From a checkpoint of a small transformer trained on Wikipedia.
Size: 6 heads of 32 (2 for keys and values), MLP 512 SwiGLU, 6.15M parameters.
Architecture: rotary positions, tied embeddings.
MLP neurons of a small language model. Each row is named by its layer, matrix (gate and up: input weights; down: output weights) and neuron, and shows model dimensions 0-191. Each number is 500 + 50 x the weight over its row's rms, rounded and kept within 0 to 999. Numbers have three digits each. A neuron's up and down rows have the sign that makes its largest values positive.
Before each neuron's rows, "fires before" lists the tokens most often just after its 100 highest values on Wikipedia text that the model never trained on.

fires before: " to", "as", "om", "y", "an", "ed"
L8.gate438:542431473487500456463523486437498575512471430628446561419528561489435518521461564499561546436533564408501525537534438507447540522552497460479479507535485557531526546386472437516504472484465497565575525528478499569467586600411488415556524500470473539539499569490519471464496355499404464463505497574456550570468509445529506460503417481421567472560535481503471475489523430477516514572522540476536455485509633542454480520469467496367576460501531509539459381531566501423534454564516494453592492571463481503553480546543483415495543454569448556425510516496429496520449600552488512381
L8.up438:550479522470573470556475505475477604498486468643464500426523445535458543460518627561444494529500497477518602451454582565474450499474456468441508442432490451389505461467535518449434558554417448460454494461525565549591483535485433478529487487454428467468521480520472410513461459424560527520391505586497496471535531532466429534578532587547475470412507469541458436488534466567420492554513519497508432486467470422537581581507605489585459488481488513572455499565541548518432522566486528530538557481446480510496599528523530348440538477532562522524546587569455496503504512489562429438
L8.down438:482427438534581498561528567470419454466402562491483487463588496525554498464531593474432532657512475482548533573458493451499498488551474551446523527461527491452490522469446437442552477562525500504516494542467504559446474484472514369475525574479390415519494518480526473495454530400496420437561436489502503524562506477513468608508571522497506522414521546554516428527482467470498593448512604470511518558433432508593512477563602488612512541472530463498497511352478445517608465532544490453545480576485434536545485449547476436482466437511501479582453490498501394503439478567405503470

fires before: "c", "y", "ican", "ce", "ion", "ing"
L5.gate213:469491447509511584534421524466420613532478435471414547467411487496530337465473446486584386542460503470521513529481552440464537516559431484501563537470561498472502542506426475487485480472423546517437445526528430475572548495532515582556462547453513495565501478516492519427560446513478477498486473548458526498524424481476636509491530468555479553472517492481572457429529460463439525531491419562435485430477548477450525502477571564496464454552505624552475478523428429547435555487493479447546380487549531437408497548541461516519581484540509423474532343485537505438449539623532502522
L5.up213:487444429439497408486504556524581558533452543536533460472493520466404412537451442466475495553501418513437459482452592378480523497485573510556449527541493517484505473564452496558516520466499526547394538482495480506530455552523505420585573536536505534552489446510458488368573538443478466435542437578433512581495557520504422521417502511505488507564583434536560470482427472504454364481521588545440566535509532488528414557414504451528427530520488463527454555621464473481537410566529498438504517480569580534556570465460492476392585513504437479539512478479392498510562502538557479527
L5.down213:444472543418481549585512479481525501526493555449537481463525561339553559532513457451446510477489493496550534415504536536490543448440441533532569586444574413484460526508427462507424483489399516470439502496529472502476504481513507464478503511531553497441570414499492390465530514582571596502436529546525596421431584525496559541475572417463482536563372509580470418517523462441557557546537547576527484517630449522459433558425451537450474496471475532470392521474542491522452548644477526535549487494480475434489515524468466494486506443535473498450493451441489482504459438487370531539

fires before: " ", "0", "1", "S", "ld", "2"
L12.gate254:451499523504587508512457522540477520513535411540534515429465450431530454539471491519478513455508550494395426412488487423543573526450466476550485500567541580477555553503540412478657568440473493486487517477463489436495587423579495473461433447419470504508531515512588477535523494491380541484470501542471477451459505477481430392551444503480521549507521530463439516557428457452529442500584578498483507578542467601408407510523529506512612490466481382514505425465571474569471463427448477492489455474479507526460549432552540506547462494488382469471456413533421629534522590552486507519
L12.up254:534547452507492457501463512484428572493509493537474613527441473496495468481490499504487525429486526508571583561532561490502564630563442510463438554571507504566519550415542445538518510521543552524538505398454507492506492549523465475447468459508520471450514465463443471440448603424634433411483582432542582588487486533546484540490475516632458462431567497538405469498502490446499417519515442394468461507551428521519542464532382527486437586420547507472509471530446512462621485485563491434487473522541493507374552425473432457489501559466493496564553543543523424475470510472505594426
L12.down254:509585490476505446510510400590523524515458539492462447444489492545453498493526523525532440433555497588392522543527529511519453487487527439448569464439467471503518395495446449471434504518432473506507517617476468525561433533473485511622594388485541492610470546511555513486406547496513463509471546545549538532574462526487510551519380523578464513534522514474450558493571493401476487472508448419468650488480469579482548578449569462440525376574495491437494471450549541490438596540582520494450427466474468474393487472476530482427551416509465509421537488487521514499436445488422454522

fires before: "in", "ro", "r", "ain", "est", "t"
L6.gate326:546573520512458533511610468482506489542480525532525490460512634467485530403466417499551497521540430463487457457512536509487527424458589479469540500535529480479571445505532547572534498517478495524557366454527518467534452513540565527336504437486511454556543506520527492431569482549527513548556456536587533454533456543608423527442478492587601560661504584501593496561503475499433481458478575480455484508546538528517567466503545535599497478469516486467505512546481440495450466474525497583502517474527489500479566562474474606440393490556567536521524496429455562361479398489506467471
L6.up326:510551545471468534524469509516480525492469541349518498545478581436518526487460439511508670501471577340524465538520470533502525464541520566433480452528561590516536481491514454412481547445562580542494556372444463418534458472601470519438456517541505371548487582478564493453498489496547526473602568595537469525355455464524525510527530439464539554539441489511506560401474451482502500502451517460515529569517561571539482486498505467445518421503452460406459527467462440394530402491466449535457520540495508523463485490536472422486472564452455508555474537486529473551519434483544545530
L6.down326:464496435564489513454515466408570558571500433552507455482546512580444522510409497587502549537478581542450520546545511479502508452447543522490467633481518551427525492532485499531490460552463451470497426401490466472530561466520522387513439515437505398421482507620494415515523568466566496505586479544497450526457493507499522413507438558526456575508485530449513625556475409575394469493431462504543476610454577533536498459518422487429497532568442478435479482364511506600464585466584520406554503482493554509467523524547505498564508479484513492532535569500525531466513452444395459506

fires before: " (", "2", "ct", "0"
L10.gate390:530499452492492459533527483493515565494554527526571460540460474455494537556574463608486657527405460536439485472461461536492494441557545502421619465427432481548480586559507529427542401532605458532554473452406490517471537593453518447421525500581504414487526525578563452603514533450502440477547508540500493501519460527495538569459498407463418569555462473445416483512477423506448493489517609504478417459479509550442406466526526480484498530486434501506493451472548606504523571450567553518464546457515461460511465535533417514499545448438488503424444534534383495583538510572530473440
L10.up390:430473476474541451530489486519600501498485524403576550520467458563526489541528535499434583540566498539529465526490477542511479548534540512469549454484531521506459506639515565525394483467523525589492491507508535482430581484546444476572501446494548432541609436531382455544470537484505452520600465558542426491567465493524478421510398500447432439566454487424468479478519473595478523476530529502453530502475414507428432499489524513580386469515517519552532498517483441524514547437562589506490474549419509577412381533562447395555407561477549483513510629528499485549433596511487459460
L10.down390:492562590461503453525392521482432488475449397497500459556480511433495412578478438463557516493555545549529550512454493542460453550578533564548524507529519506477400419575414528519512554456421516539425477516484473558528465485580489483532475469445575552477465454473515479539484538457660563478493525537520453538408449440561395471517555481553486431474481530577490490481455541408546566499548458493429544382416537496532450501459473511498490542542580626557467510536558567481498442552500476554465532437513429418631547540424494540598498517508489420486509549487513492478509561512568502573

fires before: "1", "0", "6", "3", ":", "5"
L9.gate345:512486510510462481571405487479480552534512470505488473570591485455424472370498503539518548520512472528500468543555519552499492486527441436488484479535520579479457559528494538448495467465524440496540435524432502543509519644526500516543420468419432518476436590603467435578617547560513475480500489536433529551373478418512568570503372466514543576439552626414529506526471489547586484459539504475483480455474483556409507440446456500435565496494536449479622506420554497421553523506420441463524542449493459462485521465547512536532497470460564569528530526576423609461527526435513496448
L9.up345:474468583552443502495503600399501450484479458521500472436486595454463413605551461557498474498443527422433528465417569497538425481569539477462452534510555451545485486427577553543519473397455477449567530476511467573550490641465532437460472495486470545553545461508468420442495461476495470458467540583440517480499491476500542542498540420500475516525457575498471521473536567496449525533491489493455430592581482443586558532415560466481371582531577461549509471430514510524509520522548400541493503470485556467499591552538499611490524504562570592429475479481442564420448570550576479543
L9.down345:556496434492476471607464533446573599519544476414545486531528522441525512527505488480472438492540534429534543528461409413491555442481503461494506490534498479516539468535584503538443429454495521449511521575494461454540489533470493416533626485457586549556506535536444582435508575536555420568572533487508512560483431611481456470464479447558487506512521516539541425503486498560502425447485427441387500492446460466433530425483457477470452574546459598432534490548519378468436493503481489481437507541581647562532439523601457521497547435507421499407434541524484507593418452522505516447

fires before: ".", "ely", "ork", "ity", "h", " |"
L7.gate202:512475438504512472384507468437486547408456463516487518413464576528474444433502477602469526470539416568465473483460450572427430471510549457441465509606523559537446509587513544563516505565520527492581503556511531483501436512553532468528488585451455492470430461475423559535419463426494496495451458534607538508452463470473444364498452466501594542570488553565567502459393380507474535500482581456488479475497476554597553492457406518502480476466533396484526498511499456543576502516522497566610532523424438592546515481469457470542431472574480538507409463506569422448512494453457453497
L7.up202:412413521518547524500432500488509488548425482480534488483461501509437556498513458444439544496472437531503459489524443506503477566548496465424559441588482490488497426429545487555451511574495479442606474589586573370456533491542519384513553459457573471593430544476466550457377459516541488510453569516491489432455451471555521418492495432517528589511539526538490543496502451526583538469403469462510514449448449465511490521417432479516423404488524426499530544561579499563564475518557421417452427554532507581548559507475409498520402580475567438523575440491490481446501588470449470517
L7.down202:472418408404461566455518478507520564461516507508633602559540523534439541525466470532551590499447443547476474472543571499479430490562484473481473470489501566387487469433485472583565505469473563453534527580522511444553471511514449440593599536465529495518482474511605535481541513537480446517540501623590454500474539490553537449434497525529494475626462598479546521411452453526557432439485451448446511578491486486546573482377434597557520532428444448421511553486500520464563427510485491461548537485496495529424566558477491474484345496467522544455521534580490528462501497481474496517

fires before: " (", " ", " of"
L5.gate302:445465495499510439549585445506566540485517516636531639543451557506467495548496431459655541514576492549435458526479459461494500540560550557455492405564522492466493516473501495485553482464460514547436535445460499505470622466479544419434492473508384506450466570569480447565507541515515453476536413432473386511568426519517473492503443511474571609441566515486429482533441555520469478495503506516577513491525527490546448490495477484436494511502447445570473505496524489528487621339498549465413491494497534454546585549517537500489553534393500544534474485459532469459563458520486410390
L5.up302:468478465468497515476569504505446576485537526552473583550470467482544479483570425500440562542486520467364471509512484484513488551524581453433501424511474514487536514501555462484584485513554543515482506453526529559524574489519507448395454506552470460475402554589456490553572418467499456561640476538430478440518521547466493493472416492561441492372455509483457422528454491423534475507544484582446511543525462594526419546538523542505478422531532506559422471608606531515507573564419517475494543487502556534518612419480589412452412619503483543528540512535607481558489462437491510476
L5.down302:476502492487445549519545528501568516490508499592479558537491492487455484433528462471520508497575496487467432450447496506564537451447484559478531448531463522562556518504408624589498470479476505483533574474614517575473526489559525426479461420580507529508552452519469448553491540460455553501454425405507545588510426579511445454484538514448475493463458412605488440502420578482419456461489481490508526522421507538595466531383556564514521510582508470485460610446495614366476455508493467413505389478546578519503451503517594525520463521469502509548474477496495449543531590476481337534

fires before: " the", " ", " United", "n"
L9.gate27:452421490612560550413503482442548543597557474519496532524512552582556430504456508434521575511557628538525522550466523454491453508520456415465503503530533488524406490440532534522494478477523478451428524509429533495468581547472456539454571519447454548478444458507457474551567544422530475461529375465534435543574490495465518485535461454462541590491494530553498443374557462498469491490472459471511577479462439498461545439466442491439362393601541428445493470467444486518503448443544423531535425519458430455495546625447511557553542436471484508539464489615490550521590477481475490441
L9.up27:581587514496481511453485509448457524490402502464597518521483462403395529559523477546605486508571570560557488445423493529413456483466573485473441557481472480485461542502530454522482464622462546418561528458490523502423460505519500438452410512534563439497389479554472521468418470508497419459438467446584483506476486540459440529470438508506562458513571578494476378476512560495579537493530523527482524595484600534618506506505582458523539519505527441496493430366528457520423478484487494452584458496497572494472514497480480492435495544529605475548462431520499475494508647453575441496
L9.down27:502535531487597559524574567520557504563568535483466533406511489500529366475470448437556482460506503507460584503449578497446510579498597465544489530583434482516550541469528504414519545535432541465445529516506560439453397527556503477469488481510471577460457515488532526366438461536511568511488512468431617462508464488570490588478518441499490518391448510440543557479439519408442405498478493464517501469451446426445538510459602604543492524536469550461545525453536472472516504532587562567466476481526552562451519570562532469401516553514479406567396464594466439437544523498522471525

fires before: "al", "y", "ig"
L12.gate484:473539483435559580549557468492530465515436453464492600534520532412438480479474553325527423463494528513568460467534566607519508536479533509437527532539521479493472484440453510528518548495489455441421490463553497515592493442429465484447550482494472474607542464484499596490512428523412512437463562563490552441531418446485560411410472567532465492474487474492425527432516495476536481451521492589476497579534538514473500482442544499427483558542630445598502490477523403513533585480440524441535535481397454466555551442481515494399563549537430485494423398488544593459462556517532494460
L12.up484:496562614478446556470445516487604497499456478451393435483461551578505535480442527547443552451422479474510425466562546404464495512491572460485464586527507627445518467524463500492482559532507623546512452510541545558417453440507509448567467510464402394464494534521536467477504519575510541486504492449485459563545633581402394532445543518502477454486500442468465464474603456556457494521474503436516522443582524381490575448537490434502557480481477531498504461533564468493538531438412512483493495519467565498608513560488577568534481455575446570504569533480577527528453565479461490536
L12.down484:509449522479465467622461447541550453519558482585547518475522556495509447462501535422538457527497539565459521403510480492502442520556489483541512478541458477500493340499484480469559461515524496513545459611453489478483534558602611540438619528562453574534591455533572488510562536438507559579387550539413523610487500503570491537431424572484453472404474546477421464425486543449482519494491504580557594627481504489547462576549559475529451497440568544467505457505460508497539506458606494520503494488532448537510529443530423532548472499474533557419484506518533465462497406420457453463

fires before: "it", "ic", "ice", "ia", "ical"
L12.gate348:486508529470479518533507511416534535423506562484443493473420509485482498492423519476539500533562480501581512463504429458454528602484501502522482505542549415524481520460565496318546462527418454518506530500420477446452438564478428562504521515461526365502455548457416668442549537558535544409486443426565496465530555557461428432445571486439452488507469446488445474454490511524456538418494508519548517435545508483466524492507473379518448463462503541451469463514507483559550416554424493410441498592504529528466562592496542520447559418453463441368510540520525589505574519470492524504
L12.up348:470511505547471481478544485444516561478557481531447526484412504491432508401500548528540551511457469564560481438511485533472532515492462586528552517533515531578433493405519563459500428446556436495507418540512426442445477600548434452556489546494560496495529516507479441458542477511539554498504562467466508513544495520515470463593476408423522563541427502538463534522595533586504559470456393541607465443415502485552531398477450503507525483446489578472435527477496493454473423503463514463555423603526510544512605551395525579567532405508427473355543520444520492520552503586621484584
L12.down348:515559426505427555547468496411551519488499555494420484473464524571512578505578528406514503504490460545476472553546429504498465528507548529560517477552501503479544488481605509501510551592563483535468529445476594497549441479549532530485548471541532457494466425517510536525517476456580456514516498396545568416530411573503662386499418427583507539503543367473437523413486558576390549568463513445520438503528428466487407519420497580494392443446526510438531539540526501506506512551544627501483522484465460488499503510503481513468540476551454401473444506478481590529420549497467566538

fires before: " ", " U", " as", "et", ")", "T"
L6.gate74:432433541469494502565452603512440566497343603522503569564457539627524477541484431494495461519440508495485535536465457522541510578423528542469519397537563537483515557560508450482564560513518529438511567496526587537435596528519533442483496558438578441481362545555526532472378438513477491494421504402493542456540514489531436447569460582552515531544458483566447532443542422488444495506539558515482519446467500491430539504459469542437574500494443501457381477527617524495476423465507494468419537506484535482532439478536502470554525527443508530559413476476561469433485582480488453495
L6.up74:494529502560461529357546472446476499475463498455486548460509477578494549531535540518523501466451499448532435468532474522464532546427525457462453461556487518549534411493593439493582502556387475511459471449601436488453509446512565485538442536489546419479508450489500392479465510492570434470412578465609514433410546551388562465488548476531537530427380581490506455480481652500456480512477522523533442528441494506476554513477454462432515513481456529587483517552436575438572557555460459525367354509416473551456471499504529467497478488556516560525475554554563487492436486493505526446
L6.down74:492507485509503461543391552521474507459496483549495543509407516513455549426495527543467466426489538484516532466521509538470519549562477663422409565530633512506500528521527550455532493507502460519554505559555540553496463370523453441446507562474576471476510556610488528490491503553414555599472428533477463495561561554522430573525444612472454501464486451478446635533472425447526434562570566465512444572504483554459439430454518559466513548357472449503536457491510611548500456573467569500503576503514560486378464474469563494489509525460487512522453459410490494530541522517459465534

fires before: " m", " ", "|", " U"
L10.gate407:509467407482494583537557402596477509605527493531562507550555533521401532505427506496450597543521510528521458491472426539539531531544564446486522507451497508532557505506422497477507437523416478461516526583579500496374475462467561463474422547551520457497478485526446585485499436507440429422515559506490488444430611508554565550484505533442446513433525537548546623536457527505465461487478418562486442532446533531493413451460502494451525486596446514528397514485525519549543532470539553508467530600491529535532537416520376509466506520504432421531548451568622557383560484548496563478
L10.up407:523501498543484544451540448485473476519558515488567548377452508511467503573404456514448525455502488476517501521364541518499550560495519494446466496446484402648517469509488605523484447510493449524510494597517498475389497429461435545466496571517454503491483384476508548422509437532576516416477503521521466453464509456566497634450572501548500477483458463473542524477584544463450525412489406521461598527471472602505528439503481484381454501493501422508417449535554457559527504586472547581448500512475495521419486531473327573516492543552438475493482513546484547477494451508540404480
L10.down407:457444371524534529609480451477445477416513490553452543469504499433517470495484479440513523501534540545499532503460465524464431395544512465475441514571570509590402480500413474445484441550589580501498544481412501491438468592523460484546457466521508534496515526473504483545568503538495520468390464479470504504524476521359514412512419570431466491520516479494433526517526470478430489521479588550468504516539505452592454476517393413565492428490387474484555391541369482500485480387526519451547522427525461467518466627533548492528566429456501466472469564490472490562440528398423497508

fires before: "ion", "ance", "rib", "ric", "rict", "ou"
L2.gate505:488505419498476454469415511518571501507415434515492474496523548520446555498483493491530417439518576460549508471452522489660515451499486537515485536432539466570489397474590531470550447499506426511596409424576476516583435458529357433482499440450492530481504483555530530477600507536480507554520609487499410467539505457510508488505492444534486487590514455446509534611498490508483468564483527494525450491537462466407440545558461464569424493457604608540446516556481506529573489485601518472580548461505454423627540572503533474449542521535496483534597520455533466500501563378500485522
L2.up505:549539503515505482527537525552469492483468536582472461479544548511552545512584480598518530476488513478412637436667518640578520444466532536465463463479584602447576480618532564514557450517480543415473501479552531486548483492560544492525523426523414548529473482441538513506561560442474500542506453544505459444528522399470471443465511483437555547542582569525502511510483507479465534569527525544505578471437542465497485515482491451507441513442521550473517452605427554548538475515524444455485420573461459403488474402559429506516636470548517518567562521523479495594595517542497464540
L2.down505:524534509519527419502496481523510476440445574538387555455480575567525537485542459538507462440490592567514504452470589519492447402416541568538609487415509489549503439476499550577512471492472431449492497447560454449487444413553519508536488452508474568566486494532494521414496558348471501591455585486595558471521482468461507445561505462385440506537544556426524454599543519496506428580494504496472559393510554557485476532445500508535384504486449529502500497547444516546480469500554501401420475443590485417537464418582467505534499525410506532482530405570545485535507553459535474522

fires before: "ird", "om", "ough", "r", "at", "or"
L2.gate230:522485567500492562539470508520515524539584426477590439521456481541537492483496580502541564513447538484442476438467533470498579487485429451445485460457487499519572478423446470547491530379493436499504457554448448553403602583539624474489424561480598595477481558508414479424515501504498467540503426499471434501464543538574598567494464430447454568597440482405564489484536473534601472559463488439480527464502391512522446480457554506430540560527509527517525481552380526514515541449577523477464467405491486438492450473503583482434429474469541517451492501439424387536464462512485488581
L2.up230:514402528458570606468607456540473462492549481512485549458420434490502506507521538497425483598426457437518491477551526495515406460401457501460508561465485456496505479515510476476520496514512401556595526466548444514523532552574439528585436470515508483580530458494500486457528408526442521547427412451444396580474516604489536456440486443522453496478448598572515535508531504521530466550536485481538418579580547456484453529521529406480550524581495487468527535482530483562510516498442633515600585465513550478491482497545413515562487485393432407448457516428442415458430535552495425516
L2.down230:483477547504585621572521540441391488483542545384388430514504532572506480449438485527448493528551435445490552534531538494417366431479520476455503551443415478420610466540463464507499539567542520542538543511592485506484418543525416535494462452514575447498490509482542482461461487510476488603540435466505422449431514564542483494506581503625458464441466591513471535496582455476494474539478462464530490559500562498532478488448502444569497510539532575424473474462606409525463526495528582542473527531517545429410501475445505478575547566416397546456532474485477465472457564547487449490

fires before: "ied", "fer", "f", "y", "orn", "ts"
L2.gate495:500544434437574505413412489483531465520460418456472622564519423483547497553486482420442533522473475465485525512484507529494510539524465476616578526464365444474531489492505528486469498493485376435504457494550484541455540488589458514640513475538493502490419540523480519437527490424482472544501489537485536523485519567508537586555542472539476507491508461528547462502496435518489500557567360534539517563498472465396485497495501574608591482478466524467419504496549358472417490432468503511537553436447548500511578529555495522461527642494638587449539477535476528434520511464402472519
L2.up495:548469488395468483434498600487591482567417528583438452428523479469450531534447452520452493553459461543486590552516550526509411473454483515499484473418442525469505532530424549589457462534510522497472538543470469525565514450578468471560533544548442457506473481443522497487434553497477495479483519464490452500510650427498432521562429405475502497530573464521450425496578531514497559489480422613472492515451435517493477406559531512505576467560532588484498490463620456437412416516456478460419525478532446480463641420494491488494478481603502536384513503418475503449426546473409523496
L2.down495:536545517477415576395522542590527462573494407498418486419506457499411477586492430514469431515447425506504540544477515435511464391476531522553535472482517538462592549511485493535432481482541532368476482589503480490476620457557526438570561485532527445472468415477547513506400583408503431542434552511435410463438601524542481550547437459536569508457489545479520435495482491465481460529498399506492552473526536547374475364557524508479528530491544488391475427479500479437442484460474433486454548487484523489481533441493495477559399463505540561437495510464458469489422492441486540504

fires before: "y", "ter", "ies", "ts", "ic", "ical"
L12.gate470:505525499536434577485512553527620558465474457559492531465419389449550543444593429530526495426532491603529447510460537593517505475474562539590571515662544505475437519466556467431476435557456469416554557528493457528545514539486438482483539487439543462468510576473551538423541511537507460490502644509506406508476531515522588420489520456451442513474530477539434463458560497481561533544509563549455520474550322458496381481583439568496552454551467484451532480591530473525565497502524504424494468474522448520493468548537453481449520474542484473510473465466568539553560555466540553492
L12.up470:401451451522577538472380553486499504417525488559625481532496381415537509404459451528418585463633497506452463507533504477533439488454415468500514455579471504582509434502437435498398443522562435589489516528467510517555501558507438405480513550458576566512525491462413430570508574557560497551434485529574513546541475506545433519495493539512484456520529536547503491560452462502524465493412412561507483473474504429564555537453561445510526549467514573473549525597545465498476438459455458424553516547505473505489471478568416465513574549443478495504586471541532621521442536507502491531
L12.down470:490472473487480442555521508543508458461569392537458504424568518559572446600436567535533507519417501533473491609397497452492525493483497411496510510508449516509563488554489497507494502634566555446414545455437558476511402521448571455407595546586491523405445417473526403484590479544543490421487473508536533440471463507411495515398473573455523422535533526516558491501525548672463454442495485434590499450448529538463502579510483474564418448509524502465427512539505483502511498498498562531488512483543490558503503477586569478436423509512507572534499541533504516569495510453457395458

fires before: "201", "202", "y", "om", "200"
L8.gate23:460475509481523483429524536583456466523513403503519465497458535500502463455538524446483468458462519453499431454426561555642538482477555548475501596507412527513511641484466555464563481597423554458508554525509473551383542496421425436451519458394492552513477546389424527447441492522410504443465385519504565458479487466445555481521486556476489580526476506544531502521489457534567475541546532544618524501523530504478584489471496533436490450442501556478474487457503478512574541535435506453541465406536469448517455540564517450464540454486551537409575382429578435502513494533374561498
L8.up23:533514419402412547553555530539382592435566491529457462504414497445539352479459531460560496529504459527465551551511552496506410523461428523567472468551512355574508487520482493500438622516507593535563517462462429525486473477471455501502533422461452459533549522462464480496545531541615507434508520496436466448549539399518557565518506484527528490502460576479471468471477534486613488397445505558482498539475358494511504422440449517480444482470472506553484547563522433479468475547497562467503477474459587453505404544468489484471454449471454489535471534508493493522460488583334535501
L8.down23:526482519497458483584500518514510520543468472453424532507490446440486565473389422436429564618503570508528481533446558570474498463552518528475514453430484533519601413537501466506418424482522495401561528509525449545487598480434477383517497499420506484491455405563526444489435328433501502502457490484477491646483582418445546529508559369453496488522469545462523584534508421565491558552509503484472499471468425522437508499482502497536516563494443539571484502465539486451365582534502433473524486517472532529503503408479457489499435524475473416435513556454513579478554522500500499413

fires before: "ough", "ird", "om", "ose", "r", "at"
L10.gate365:527491570563456519529469477418481506544501548508491454549408446536476504465419588517531618420514503592559491435519492555503509450545434571448568519497520403573629488486541516541418574528496480514456512485480550526505481582479533387517444413485533499484418523513445511534505563462529447514490422514515488501514519446529522485562539403514539540524480468504468495562607403471564422492530499433553407444637559452416452458504486409480513565525489518510534465511437473523519535543504672441453531390436480394525549477461566523463564550495441503501485522502495540505442463520493546450
L10.up365:550537548469486493484500496443571480490473416462575489480499440505506505535454589527481450411540432585546478393464604465556488475535523396511487402489450563475633407540473452426518492382486557590425546521523487559577476530522464501483534447422454592610577506492528500427518529448541516556533540465466412430491667463501376526486484450447549556508408565460506505502517505469495512502457487417447566466530478520548589448533528460488500488499536470550466488510472425556507546410446493508608492498470501475556472469384546503463487466500492517473606507481478536486500474467502521466
L10.down365:459513575496519503485500440482520547552586533464491509496461455502476536476347530423500490473506511524414464475529417423549542435540564447448493516540447417619505408547463548473518484469595502537472561433539494550522461546575498468493449452525618511490548478495479552435430445523504407502506479453493525577492526510436501487535470459456585487457408515488468507525559478497569478426549555380532448491475524506567453457410549520507569456522446557473506552539501446568440620456478575451447564440464482432625536492499577480454588540510400443478507521446433474466502523423443417437

fires before: "it", "ity", "ice", "p", "ic"
L12.gate375:616479508476540529572474448521483515507494495451494627505397384583484460495504512481566546487533502480505501543485475481504518541519496584562587473521539413441514532540474418466548504555609523585450532517399510464437506478625591544516495519488514519450430482501553511494487512490473598519445516503465452495569466594496506490445456499458502424461629496499429433536476529578523327488524449526522517472555554535442519528482518559512486432505472449516539525553456450448464474434574405572553475540499459509426491447487516559554513517443488414377461441537501411525494604491499425467
L12.up375:564459505521525482559569448452459452518461439439462487485482461462433480452457540486498584542572520491544445451474527484476556466418473466532516574512456499512479591520451484485521460486515443475516586559532522458428455532466505470570464566529467516608513465430565470525510470440509542483548493576470468491541583419541528508532526570493515513575506473429420487532656566513513393452486587474523506489547567507492556516555407598441599513428493387542532572430475436555480553596529379439564569459537539448407544538384452505569521484424470493509427445490507459509516457570556530500
L12.down375:518479495468463492529482486431549565454513488535501476482567440531569502472527418486530502481475479504549428503553501431472587593425470542595406507472500430463481548431523491548455422473577523530459560499517497473466487373434594525555488582461464482469410484452561484509547505455464518563377533513516527445657591474564382457484485465521506492514509465581526492438470458466573452497533385633443470465446503436565454553514505524585459495549582410425478483485446518503583521489496498631555495457472434585532443544521523523495552540460551524494494582470501554528506565508545486505

fires before: " (", "io", "y", "ents", "i", "ent"
L9.gate273:497442478408563609478523459509564491534456459610469425537519513548556475544574475434487557466543558517554505512440427561561524522439573611562503527535537605419494441599410483530449530517532446445518445409482452553531573503522509484552433503571503442483504518525561481426420525408501498462536521507507480493461490495555467438514412396477487491469497560523464450584438508412481495538433557577501478405499469553551446498524471488423496470457544540509463511560540512512408507523525482510526514352509517489487620576581533466517534555479430511463502492451546413507448569407497415482
L9.up273:465415533470546521401508442481518531498444586540489537522516468398500506598501507454479585431573513503471433567438480409530514494457504549516527568499500526534447606539461495453388479451605606423503534386514439557584570544415459484473443500546474535466483459532564463473490459426497488491565539485554503557462495434538447514582478494539573506462520505553443516577488392583491511535469557510529508359497501478497477497542443585610506472494483569526467416601548498531468593559461481428460471576523513521497560594466537465529530568474485494519494481527536409514477582459519482429
L9.down273:512540441527398498496544476433476516515452559501524523480543533532503483550499472569468538517576576472575463548427528559498478524502540540460447421493553549507474466516514453469489426600509608595407528470524530418531503431456551419575415441560464554510576506453487450532386570432567485444510508558515452456483433533539476508497439506542431417410440496527530410562469576484426609473529598598480459570481515503495565484517489580452573425557545543520470487592448421512409529501523463505507442500457480499548461422465455426496518531428514434472493497520501512409468580408476532448

fires before: "in", "rib", "ro", "r", "ain", "ric"
L2.gate340:531463532514428515561485449481497494479443543456585516466388510472504473546481511544576532465519553458536468482447412455496522511484502539520475490545590516499513434502557461553430493579582464546508575454537497503566444470667596550467472479480477561472564536478602490443484581540503511515486450485494572473434500508565447446593491438484461489506514546444584583483455404523474615557463475424515437493428531508536458483559491493548459463588517495618435565518436455427459520393530509518511486541474437453477577624502512548502508507592524612534448520524455573414539569544494557533
L2.up340:555475547489495553589525484500481508548454508497618512471424569510524464553477410588524522483520542551473446440486507525534480470392524581544477512490565521491524450532481479515499504578535511551540494430493556442551538406571573520423520411550465473412495545492453489436475586574451561468494471509471524415428535557544419531561499491475474543454546545432558495494494438492416544488464509496599449460446590518543519444523463538401505526525515480540477523639518493499445527487500522446456490535432409463480485616450490617495502526548504593531385453421457583550513545611515474608
L2.down340:553470502486409540490565490456476510568457522480609490524488575571563540527450449566586545502503556433459473456515501485464511471459599554471618492417552572476494464477491607531463525637504542564535518469556574467480584485536556555447452516552508493435514423574468439522444450528427608498555418524505540471468524400550462535502440454473445579497517571468590519516537485580467404495498569425614402549507518470531507453498539529464569476513460526539623447535478496422431560483587514456520481480453479543418510564471464601516485537526527497498485469520484529487549488497477458588